{
  "head_dim": 32,
  "tie_embeddings": true,
  "lr_head": 0.00989,
  "grad_clip": 0.5,
  "schedule": "wsd",
  "decay_shape": "linear"
}
MLP neurons of a small language model. Each row is named by its layer, matrix (up: input weights) and neuron, and shows model dimensions 0-191. Each number is 500 + 40 x the weight over its row's rms, rounded and kept within 0 to 999. Numbers have three digits each.
After each neuron's rows, "fires on" lists the tokens most often at its 100 highest values on Wikipedia text that the model never trained on; "fires after" lists the tokens most often just before its 100 highest values on Wikipedia text that the model never trained on.

L12.up158:503517479549505524449444546492537561474547452478469585557531507495492481471499533469441496533490509507437552461530472483496495508524449498539574579449561539428534446502449425534528515463507456496560485548473442483489538521459474417530470565503464409538431463508510547507522648504506535561500494475384487499561540468560504503513475516490460484453501519455522489536490504460544534467543529443474526457523557459428454569533530544447448525509558454541538581464488526469538524516515466460531525442491510447496533510564457474488464521562527471492441511493514531466493468510520517465
fires on: "er", "w", "c", "p", "ed", "ch"
fires after: " S", " ex", "s", " south", " Ex"

L9.up480:481562414499499531470567504583524505519505527502529487528528486473507546461437512495478537549469478475529556571545402548500523487503556446500498484464490494478466472462457460490526451504462480546451450542432529495566466541481462506511470505511466477621456455511546502493527463488463550564519459485469514510565531551577388552546524477492445542444491529501540427518477451486582462478513534450555472495481492527447516469470431466445445486480467527506529438533503532466517549499536479464556507545610450486506554512465477519514470517508485474495459541473397519547550490484572513451
fires on: "M", "P", "ed", " Ab"
fires after: "\n", " \"", " (", "ach"

L11.up622:464463504529532511418503478560462582516516483538569541511561469536565561467474565443507492453504486523472508471471533454487548498496531494538514519462470484450493492499509535509513490473518522404562478482498399480443534549495497520542520463576430444506461480512454576496510502491514472605512541526511514477527536517561447503418499539474464459484470466473551557523566512505502429522552516518414472448529506585510555514499554517484478518446494504481452553506492573491520455477480475404526436507529547508482429501447539495529514588509483592484470498505512444536417471447433519502
fires on: " It", "\n", "=="
fires after: ".", " ="

L7.up723:535502436454543550542488516547489509504510460520474515461531507477503587484481500477469494512501449553497554558512524413571454528502514522489510537483406464427472480514528606478472416456498403481509508513479492486478511550469483498559477508445512497567410422517488536511533546527571451554456467551492497535553517600520457480525536492479527472510495457409463510475500462468496516504502480530556504518466570581519547456536502499403473500438499459490589492479556488425527518465519541457515484505504513519488533493499499505490463593475465458442463475485469575540606484543519525494
fires on: "H", "C", "end"
fires after: "\n", " (", " \""

L14.up727:597446549534504531446531463532537569559469474518460557501544567491442483499475521473536556478516479479461482431474485420516518576534505470455512545520477545486462528495525449472525484490618455572534461480509544457497518504483525531564458462477482437466397520542498479514435552489521531575502463484403544446523512558569431456502551557502453500561478459511476535459500587490476506494555498453517412513478489520488526509474493444523482447456466474482515526496499556469511515441435488491548474509498389478503523476493527505503568574463520436459499547466491469510543544510505503512
fires on: "op", "ho", "ro", "ve", "o", "que"
fires after: "P", " re", " p", " P", " ", "p"

L16.up194:541541504533472504477493547505525529569489500519475551498548508485490528455514588453498504520497438497401453519492438459573534512517431446502411564522487500475491452521452459511522516398531415465550534506502527548483544496465485459559448541463491532507405486493545530489485512436479518519473481435559461457480524516526453566497456511485508495514416419530477507530516565532525500540566512436496504467437619482511516520507470521529467509395533469441571497481485501488581470497517506515567563590503588508444534512494500497542520512451531538474443505495507522564491493488498498526
fires on: "ol", "s", "ar", "t", "op", "st"
fires after: " P", "P", " Po", " po", "p", " V"

L13.up432:432415552477584541482524482516514580518500475518491507516515483519448521491579558545504522466476481505500559496501559488370496467490480464526496573509467456437539435482448493532516493499492510530511570503521471491454566533539494468510465454574494525435479533517482483468538514464518492499476533447445514496519589516565489497511526506529546481475499554454548548471507485478510514496511578472519460562435503478490490560488490453480568444471469395519508478486398623552427517474506427467511491507510545502430536493487508511524539594532486435477513499484466461533528412511538470549
fires on: "o", "po", "ho", "co", " of", " Total"
fires after: "s", "•", "es", "op", "age", "ur"

L18.up507:549400595536503465481512522530562521549439477455496589490546454482504492521542525454506517496518444524478499481537541481477475516483456412485583509531446496441493493426488517494506499469509444492441527448491516522517522487457505499499537504487418532545484499524408598433498467542550439511461553523443529441482520501474519473469515626501450468469453473453489524525487511501434471555562559483499521613497466532518491567478502473488472477529521537454444497500490510519484526475537424459523489525536502515559423519556560502454542515477462514421446466529485564482525450506444496551
fires on: "ho", "co", " re", "en", "gu", "tra"
fires after: " ", " re", " p", "B", "-"

L16.up526:522401569496611438489496545492507504490475463531455473519495473459547501486459461502488568492457476444474546426457514482519455523533539517499541478472513516489480511503515477500474500495533397509492548527420528522566462455470520504572454441449458505519469532512433499430521487533501448487584565559464470533520495511500514462454520478445491459477520578458545461443444511478592520527478540472475460491542528532428460481406434537492590487525452499420495535502374510527512458539511528524558523553537506549459508529484521472524549485514491490488462569481527526492487478437525546548
fires on: "ta", "a", "as", "at", "la", "al"
fires after: "le", " de", " Le", "e", "fe"

L13.up721:526492508551425554520487508481519528551565492540429557521493494497493492455487481490430518437457494524409545481533480458567524517545481491494541523508469439539437469494505420550567539488521469517538439489492532530484526542416474432561511538496480549436461546506455526486550559507541458593504518489443507497509565564534465522453538575533482491480446551534477530494418510521488498530472505409506471527461486478433477465523524464487517543494497449510538524424526525514501458509461462508557524599459511484396476475484473447542533453528473498499464588443456454538525562570495476471
fires on: "ro", "ho", "la", "hy"
fires after: " p", "P", "p", " ", " P"

L7.up533:511538461472562498460524505490547553467456563452517573493501484376451517471517550498476482496597474468497541483558529448487458502518507487503518436443481483446457579613468469503518475521466459421499464410438459524568482488553497462501574511512518533502471509562529558470502540578465533454522495440514532535519540512494476510475491505405514449500496533494472487409456511518496500499513439510480531507528470575448513450554432494470556533490473468488539502603485519498515444492554533488508446458466571438488545509536528508545509471472546544493492526527459544568482503482580514466
fires on: "l", ".", "n", "al", "th", "my"
fires after: " E", " O", " C", " P", "C", "O"

L11.up283:439521474477484518509533557513513496544473543502472523502458520503472499537501533488485492415539503445463552508519511457517497507436534449496428499459462565459505577492490590496485513473561493441500472549488426488561464522479522497446488583443488514516445456421541555511523503465527563538483514511457535595550546532547495464461524513450406492439523476441570533429506537452470509445540560532500506521463463537458492479450508428433530474449495417546593479528529515513544472561418490398539540529510569518520501461514488556557471526441468491507458475502523533483531486505541536522
fires on: " F", "B", "\n", "E"
fires after: ".", " (", "\n"

L13.up253:580500559541521522506490537510556559486548410549473559510492515464477485485528524534415543500488538513470524455479538498440531602501571448499479487477523477470489529472496488494533560556518545464439425421507440550494478442407464498489443478536500446562539492532516502470486535426433529514488454518497488529517527473555463492415507485484481441436486557467481515499548475506516495482516504452546522449484473541511566456559515459489589484455490521532469507402519488538529490521498500471492495474473518562526523517511480484469454555559542591445467544511473472601578540530469581490
fires on: "al", "at", "x", "p"
fires after: " C", " se", " mi", " an", " c"

L12.up108:410406509501523504525486481456459505507553498494531560486506525471440525518497517523486530481481477599510506559520501522488477502542461493524474528502415516458513496503441496460601478507494530501495483475472508430440500516537467562511409502510488470549482576532434436473548507488498453508488504520548440519522557553481470540484563496442434602475527494490552542507503470459512422417504566465503485513493425482509505507527509418486457459505463511495508582473443560516493517509574474476582496467506433473455473579475439532501403574533502485438479538454450497491569537511464544506
fires on: "age", "te", "it", "ing", "u", "ed"
fires after: "man", "s", "en", "ident", "ar", "air"

L8.up757:447522477567493501483521477478511543514505471505470470540501497529491549444567514484488598527514425553474550506507584445469468516483610466513505458462545534511475478462536482487507455444517450472532535548490471516456515511437499517532457508511429450529476448414506481504529536522433440599492489469547512497538557544480545487471564414471492461529459493501490467512500501508483482557480498529488508503508416509548493492557503449520531492471487544500479475459447490545511562554522546407515476555417474385476577523469494538523510515520381440440427561481484458536479506469526501541
fires on: "\n", "on", "os", "ed"
fires after: "===", " comp", "==", " ==", "p"

L9.up493:509463578555627477489511524476401537471535421520555509559483494539497510520519464525581485431516510536453508454521581462492469538529520499534557604548554529548509528457566538454454503487455479505480468453446521556484479479480532501472454454467521466557485432520550513472540434407447454539501499486470533483497505539551481471499501508436455510451569540456512480514451456498531509502589528453500529528523511544483538474490510530459478579457473536508524456407584482494473533532464523482548475510456467452513513511490505469491542507493506477495503493424486576575470475418487481468
fires on: "at", "or", "ed", "l", "s", "t"
fires after: " di", "A", " the", " The", " st", "B"

L4.up236:521525424467524575494489534518485507524605424496432574438524501467502531427517556473516486511559552524517562509501557495443527538444504499528513527536392456556433490533506489519481499484479428512458464512447473489473482534495484488450519480511487508499520575515527502451504555525445513529414416461495476496493477520583460495545486523428505491461524505561418455454467515470513502455532520497598559491526486562479508406547479508472489499473473452482503477568521509458521512508479498535547485570471493472576479477497567557512560452477475543493473539462372511561513532525520540502
fires on: ".", " 0", " 1"
fires after: " |", " P", " C", " St", " B"

L17.up325:497433535557508604419520529485541486527547533367562453538506462455465494535516534457514483518482512511496487484516426456456532513558493438541530495480467458458472510509496550502464543480511503467502487480501432550502534527572464431469492585487539496575484415472543472518445516461532492483562562561468481518460534455541498513522548528491439517485551485438480474484437529506504487512515500536518458514512462524469527510568505512510467480499523522511506511546550548416438510536521487499593457440540512537540537521450509571514482604477435555507435533484526494466532397503482490418
fires on: " first", " original", " new", " former", " single"
fires after: " the", " The", " a", "s", "The"

L11.up51:529406488481560565538461607468519514563555419514481442507492516536501553514487544462466528575509553462469504478520518428505494485582528437531494573513459457483437537455483445507494510504486486529494543475431510535473491539461471536553471491452489466509496460527517524461553494432557457494521502486457516500529476542592536468496515511455485457437533531436502558508438533476497461485563529489535521514496503485398508469517517548536528502474406461485456532472489488450502535534523576466501558401481470506539495554458516476527532492596517510505522540454527492504460482516604459404
fires on: "us", "ir", "ur", "as", "o", "os"
fires after: "D", "J", "th", "M", "B", " h"

L9.up362:544482563467559518500514523496521580497504514407499513499544376499507445472466515462500465424501563477507551491561500576491479569453562562528433482542445444499459483531495460565458546440413499561529546478485469560520489516530454478503500505564486510440504459594520575529532496453510490508502517448499435519481525516507486488460436469477460512544495611466475512407439480445519539472541511515558477544455549500494515429541478500514533508462500455448500560549496530526539450534477539505506498506528486536442507442537517556573501494510477554485446476479437547526442473491496530516
fires on: "ol", "l", "ult", "cle", "ident"
fires after: "c", "ch", "C", " c", "y", " p"

L4.up330:471514499496524631557508470556541508519481457504474448487455464579472488448544526526496590522538498431478479519557486539552507462452595468513452502463533448494509530490520489447555535450504404493466446533447501483537477479456478496586520495454542455467545467471534524485566477441425442496498535415459457483534514563553466544515555488495469466498488475449489453504468449468516472458516486483488489491552503510445495506454432502456531510500448556472560526498458575521538497510492492469552455507501459498506555528511576521582462518506551497472432481457497419594566503546504456493
fires on: "O", "P", "=", "M", "|"
fires after: "\n", " \"", " ("

L12.up315:499362561531577464492548531513574538531526481523469516450482485406494496457496590440467518480516494542471523514521561498410441496502485486559494532460501580534513506485485544481516501438524434508516469471515539568530589432470543466495517499519447508490440479521410493465507511491463490549489509502448562476504472541499529481447536507456537497514484479444461536419503465459472453500466567405588474532512530536469494498463445512454553492507481478492486482434426608473473492575449462526509480538492504500522512504464510512505480532523500512481527520520463550548617459481531472486
fires on: "co", "li", "po", "o", "mu"
fires after: " ", " re", " de", "al", "ur"

L11.up655:458495527506555494556570552520452488554454487522455579541550440431452502514506473446476592497466475530516520458503509515535455478475498476557493536491490467413431508490484502491518553536550508479555487545485444527497501489437403402443477559469492521556445480533474597537474511476526541569480507463511562543525548499478541493477483567488464465426429526420506544453446510454509535540474547521534475528505482508548479510431521518463469469465508508539476471450470483421534448531455485513529542529487579457519477495459543506567443584534527510565454478465461460500523444538537491511
fires on: "\n", " "
fires after: ".", " that", " his"

L11.up94:541472453561578544519453528472582522509585474548496530556535503492410532440461555558454513502512512534450526457573509509486474486495492523530521571486518534542435469490450437595548513471505494549534510406464497484408508506466487518473447587482533489479429511574473487527449539483484489484496433487465463497533501537496550507479496548447474520457558513418507490487519473404474471432541476470551505475475478482435534481527514444467505531563500518526522524494448510363465543511537525509568499558491546536454514510500430533479463463534496493525528542478467461531505549541502546478
fires on: "ed", "t", "ur", "ing", "te", "op"
fires after: " ", "s", " de", "ne", "e"

L14.up431:473461498540459547469485469491430550532510424543446426512478489520505536467436568391392541511516443479506545511491505486552443594468540465554522509475475528499583506402486532500512505531545475511545457485538541513472498535444506448526468433492465504589449503476528520490549459484453499645490455507486515478543513519538511517494508529489513475446482508440457517459484473419567503505502552483547491539491495514504515548545516484537457541510439510504439552485523522525542566540557508511572435525464480507554457532455532436531446529493497560453439458496496462521462480516550478509
fires on: "im", "ic", "ab", " ex", "ir", "y"
fires after: " ", " part", " un", " ex"

L12.up579:537466484551535527432486563423522566593560512561505522506489528439503464428468527437462474526408522477466512535482507513458450529491503488529479445538433446458543500447509533547524535465519468515550464461546562583412513518356422479509481497532460449508493481524463516539513536532482561516456524526484499444559512571493502465511493495493505550499493543480528546462503515490532489485517522438560539576506540519435506516553494467465523520450474421496465503500488460490497450499453490509562546529508528453505579502524440492509539487517516450496405531531441519582552546447510487502
fires on: "t", "ult", "ub", "our", "l", "st"
fires after: " ", " p", " c", " sub", " C", " P"

L5.up74:519492404483507504459542563540461510507491513485490521478530522500492529468428575530407385472488474532430522458561491495505526455476509470562544535439449431496471471509523481557507552443441466443508442499453408480501459537496464472501475484481466470512475502559504533479517590532480590540448459452522504511502516508538484519522526520491519541454492502510488475469500589475495465484556461472570547387523497507453489472483468515487515484485481519532545532503509556547502482511521486500603524581531445538434485459469504629456463555503553511503501514442515527543540566545447477486
fires on: " |", "A", " 0", "C"
fires after: " |", " 0", " S", "C", " P"

L11.up623:429512506597521510414548470493489527529534549498370481546535481511520510438524571516488579491469447534451482426543528489475528497532528413556543538525463493494462543429462441494548494483488450540530540479495447518425547569515471462506466528519404434555510448502489497512459563492525500543436541535453505440498524543558513498474491496548491515421468483497539536552498528454421495534474548489504514493578523533523453494462458465541513481499462400494488537425466490501460546520531592520501561522484491496424502467467502506536550509491517521495442503500529479494504540498422507541
fires on: "la", "o", "le", "ar", "\n", "os"
fires after: " |", " comp", "p", " all", "it", "il"

L11.up91:455438476444484520514519490537493524513527484560469488529524533438475505471562519511463567488512504522452480442507417472501504557486518541514496537602490538419541508472504522463568546513524466573526515478480477471448504521527479578536460551467512492463506513519518500450498566459569469454509480475524529458498479535480449471462495592477482538456441569482588526405454544470484427432450483445468481468496558542539540437544446410535534481515544416414524578450449544469559518473502489506550529533531484470504529520436496485557407529536523540557530509506529490484481523497538506516
fires on: "age", "a", "u", "ta", "ical", "do"
fires after: "man", " Man", "n", "an", "r", "ar"

L12.up509:486476517456506545380495530545445504543483536505472482548525462507425475458486565532544505532520523569474521500485498471519503519573551450492479500465398475463457474483532481470511549518553495527568490491427544495490461569538474552433499441479553450525490434526495512449526485486518467512446488488479536447510487598534470444528559497427409519471506547508529445502459471478517456486476522505589512527523469502430507430517446481443470436489477385438527462484509544510461489519517481440536505537519418513522560496513498563502512456450513571455434531499451538538440529515552487486
fires on: "P", "B", " Be", "A", " Per"
fires after: " (", "\n", " ", ":", " at"

L13.up539:508434533557563565520481553498502557537522542489448481514445498440424453431547556448438520464522513516453585545509491557538465595521529541497472542475497445465518581505506466502500525492546440544490519500482394459478520522470482447505444468515401429534473512497497493511535523453466534570428506513445481469539493518574437489532553491524484535500440496451432565466548530579525534479492509508480497476513468464509512529558510471446436462484519459538533559479498510472590514511469529523552464505457496474513484474536470464525505537529540514490439506492457465587549549549577524501
fires on: "ir", "al", "•", "p", "mon"
fires after: " ", " c", " ex", " Ex"

L11.up591:535464508527460520496472554448555510457432544517455457472469491505503461476516554492514506488529570501462590460498552486441508470456441518487473457564485517463490530471523578486467488501523472524495472532525406545539530497470504485480498503475440489504573573549399487494597476518537484551520475482497482500590515505524544503556492522482504509431471475415498531371559561512475520530544515379528481462551521541498555465541455485507504462415460441505569467456504488485445447552503558518491520525514462472521523484530444542562498520626490536486503514456539470487514474536501499514
fires on: "air", "lo", "row", "ight", "to"
fires after: " h", " c", " L", "ho", " C", "or"

L13.up741:550493573553496569511466496518540543522540501469481537558461453452476552451515491442466496519469430559455556439506506469509490552517504488515519489515560465474539510430513447484575499424537513509539440470517479416495558488424502534471497466493498526548446480536491556493467501526501482532506483556490542470557543526616504530422522663525501551541473528435460463443470533473445487553522452479486512546536473579481539492530451461511485514501534498444520450451508545442493491481478454506555466559529506503473470557497472490469464512488462505404459437492498532519470422521533461487
fires on: "en", "im", "op", "ho"
fires after: " ", " p"

L13.up718:504470505567552526512509550469485511492546524479472491514495491480452522483518526510472508543542549515511569503480544549473486532503516468506475553486549554496465536499452378549507500463570494524580506505472460492463533502431511526494463601474516535516430475562440508498545499520468468549529386436473494451551492575500542497380555528448497525443485511434507539471541434561431469411465481482517521485486510499484484561467425474479549543485507485586488518442491533429517524530484428537515457551513526459516591535492515450526429497510485487420502493452462458475539498559510493486
fires on: "ur", "g", "o", "er", "ho"
fires after: "s", " E", "e", " be", "ne", " re"

L11.up379:460458502559453532465497484516437498544419529515435521539460453525517557500492451443491566497437529541492538552473504455510505543490534500590548570489509482435481501512492552519511433494567560481501499491536409539456498541389477426436498561493458503516449528493519622526514467527493530597491512516455463530529499525474530514451468517544435477514443551417527523420501582450477540483475529543469517454534445572533505487519522496446485545486561468527516517439436538508460508491495488492530536507554506452482510466517518500567488498529482514486487469441460420515477436493558475490
fires on: "\n"
fires after: ".", ")", "com"

L9.up104:537460552551559496501480506489483504502461507493509503511520545501489476474557490486517554523472526502506601437524471501464539501504554507520552520531492499464484557437557580514456486478436480509424525511478516545559533528523450510529484519510395552442441542603531509462486525519528455499540453419475556522516476541535512455501399482564417433518470489497552488441532528503502488471509463458541545554471560482518536537555444516420547431432494502489475526435489471415519588596488569503492451555484435470522506469490469504494568457549523539462470507526498472507507504577512496490
fires on: "ur", "g", "air", "lo", "ir", "p"
fires after: " co", " h", "co", " c", "ir", "th"

L13.up150:419514482520508589472540554504499535524481502478464470545547491544484557500516495466492512440578426511413528479506464499505465527523536440507445523443509553438444528478610490511471532512568430508554477553492516487477506592476480482507495507488463475496427523518476578499502525494486536560476501465506488464566521521508483484512594558508421508528402494528477555471526485463575459528494467509518508525487458454458591500460476517523488490473545530520398546486578561503530428461473495502636521526473478440442488488515506503561424502493566541489499512506542490490504513537482470491
fires on: "D", "G", "I", "R"
fires after: "\n", " \"", " (", "-", " "

L8.up271:499508534530489543402538495490482536525505466517414511561482467518505584537478496510514575550427441470514510476512500424496486581466475487569590469475490490454439536510460543530521472461504536426475496544456423493490524554460489486497469597483470503484498509515437579496483577548450448555499526466524488552539594497493481537486503500511467497419450525533546488485449566474476489506480496486525526482508468506547509493506547463518517474441521487577497463497425513509438534521542553441542562495521484413492520504410514578554425527545478454555517501538556471549440519512478533527
fires on: "\n"
fires after: " |", ":", "---|---|---|---|", " =", ".", "s"

L13.up342:490528530485502570496550505481524546565471470485496529495507435494417465483458509490437546496447546488539520486513569468503410552542536438541557435526555491487520496551540525422423462471569459490483479439449437540535495513477512468511524555468503455450518501520543568486535473498448490517526528477510463560478490548511497421469509527443467537501496533450429499461421500480627483463502506477485571501534538514436511478484423482510565499453531458468505463538501487543473495476520558458538432448551461525493527532524542549461434542448493533487490438486409501551583470466451505463
fires on: " ", " a", " one", " the", ":"
fires after: "\n", " of", " during", " in", " with"

L9.up28:566515561443528565517532494524482537503567481482473473595454554502533478553505468475531485441521444516467453494498431486526533576462496558559462576497508541478517551440516523460466556486385492493521490460499435483443518512403490494513458456445519439457546537432534485476563517496580431488510471547498447486512488499502470459416472535491504468560466455455474469487562514491522489492493426465457532511516440503504555503489486495480448515482500489463541453440490551545518439472510521425471585464492442446478460552484587433497522505502511560459469505530535579543499533488523468505
fires on: "s", "an", "t", "a", "at"
fires after: "ist", "t", "et", "ic", " the"

L9.up150:522439408466570566489479505450517495552467521535489494544602464497421535447553482485473530490485491483510532412541468523449468516490512503521516438480479574552511475478591546535487521482485444482520482493469525541498512526466499486458432454466489516450491515460479471492548450500531482598484492566460508527540475511512479497488525549516496509527430609430475509464518494533569513590459501493504453481534514518518483426571490512515582502511438493393471558487417516496500500475546516492522530508494549421558525481493471522549457474574476496542404579511455490553534540504535520476
fires on: "ic", "as", "a", "y", "al", "ric"
fires after: "le", "vo", "lect", "d", "re", "min"

L13.up47:487470527500502536508523542533553527447490503472495455469538468505462465508526587506432478516502561516444545556544523500577478486463509458477518585473419503484467471424453389549516541503521471497530433530505477534497503524493471507490478563476475459511430527576438560481565507460501464460491508450483458506521517570590463443461535535445493478429555526452489554483487557540513561488557557460578510519422516510477448487477467486489498498446518445549468519511477548496509462506481395488470520525571409454489519463530467512518524463494487478510556559437448465501499417527536474443
fires on: "ho", "qua", "o", "k", "row", "lo"
fires after: "s", " S", "G", " South", " b"

L9.up5:455526494486465486519521571512536522509407484503481487524456553489412540514471506507490501493525420477455527537537456540505471436433563499531394461454455513486467450454471552435497559475575514418544470490468441484502455560450477549473469486487514512527479435475468498479586468433535487548507538468460534411522518463505491517468554562531438487462507504451479500546469459515556531508519548503490467527462534529472598523489453505474522500455471589554523509516548557442490431527564463512543506530528514495466548527509476600510460547502502486483473459471556431517497512569430553504
fires on: "L", "C", "G", "N", "D", "P"
fires after: ".", " Mc", "-", " by", "==="

L13.up134:450570503523473566484486513501426478467529482572493501593531466475502579453512522513462478459507530517473517518583460521530535519454511485495522522517483535509468486469567479585523493551506454486587447501484447567515530490482462435523496527498430451530490496571536516511472481377462472550540472476557506473497526463482445530487457480465433491464526566527458493482452411439521429475484544517516574510546507548473472552500525472532538489499512492429400480413494516589509477495486481436554530517472461477533500453517480531531480450490470476534492414474481393528565518499481455507
fires on: "s", "z", "ton", "ph", "ach"
fires after: "s", "as", " A", "z", " (", " Ba"

L14.up712:518512478465482503501496539478526498497530493481458588540500497516479497443502471482452536449480494505467491487522525494521546537539529467563476492555529546510498478512575470529515491496509485508595557440518482486463501499451494483455458524570447456522476547493414500479562535590523505485558387480442472513559520502533509521479552548459462501489444485424510590496525564509469481498614475481544535499530452485439512464558461449444504446494514526473459438511478553532567454572477480540559480517462548473550536460564537606552415494543470515500508485516432476507527540591477563518
fires on: "le", "me", "t", "y", "te"
fires after: " de", "ri", "par", " De", " Se", "s"

L9.up389:512465512430569466479599559511496509487483432432520507496560505520522523538519475527476474533515567493445585445536488554567516542493495411487438553492447511419414512466535454543462501516457511533378500553490494544481504537512469456509499533534455540551455460468544490486562523435588521515493503474523545555513502547593511475493544511498471448513444530490493479537440491539457466479535558535511459496438506519491479576565499449498475494482511402466428494507466510443488487456544526500487533524473493461462402490512454542519491503512518510520502497486508495549478518553613510460
fires on: "o", "a", "u", "al", "ur", "ar"
fires after: "M", "D", "Q", "T", "V", "N"

L9.up696:555529434502444501454522504459573560488498466511508488474580468451462503500525511512457532416435479493461491522526511539535514496467580578548486473554458506439508511538459458531563549483517540521485541438474507490521538530445419464491477528493474514434420573516498548530514536424474579474504450488481464474513540526517497537511435550528489471513532539599498496440515527514526518510508473481529484521501452463497504544450470404473564484503454491478462510545497530457476441467517522519526616555451476498364550496508436563519530516525523466530477515469450478536469533578509570501
fires on: "p", "pt", "mp", "lo", "che", "^{2}"
fires after: " ex", "op", " ca", "ly", " Ex", "p"

L7.up332:484555491454528515492571431453499545487470516462534430524515481504471440462610551535556521530492452564516440504504532533515488522533542494557468485563512442541494544511500535496444452461501533490532473502509500493536522469510455535447454563453537520434512543513509560480518492526501440535548438463537454484489629462441514567514456496467438506475498412477525532471489452505584552449517527517458502542469534544471560516506446484500486435449487470501497465500422479522507490514568403414510458441579469523497517617498507593514522486517471529510508473513507547458487510497478526516
fires on: "it", "n", "t", "min", "ni", " not"
fires after: "ja", "ur", "tro", "la", "ru", "et"

L7.up249:526495516549580516457495436413495527443553524495435568432478442484478543460532520483478514492438481514458516455513532460489479491556509497535490513493503544383502473499494521575501579494521503503521494475512495545473533512509482389513514531558423428465422568532500525455505514490446476573557541449538515505490558508517501576499502538483406490518473538459589507478495412449497457530528551489547507489517472617528469489542495509537516524453503506515492559478446518536491486544459529462509542552462481522416483499460522494525462519467512490535445532509532474542505619523455450535
fires on: "la", "T", "it", ":", "ite"
fires after: "p", "s", " U", "up", "C", " "

L13.up697:478452460502572488433487533482524491507492482418480489510466490469533457533506571488457478546517540607419506523583483467513557479514510483526444512472482459487471503440523453552582526483548433481475508522520479557462437525555506491530506567506425498513475507527454560443555521479526529496516464437457446467480543484508504438513533557458465514514425452540481483496502523481538461455544511501492514516514513549420472549538529529470533510506478507512499510520487519530529454544413530556503468480528473490402531485555472445554461501537413600460512589458469491563494461511457618461
fires on: "lo", "k", "n", "ho", "d", "il"
fires after: "s", " S", "S", " Sh"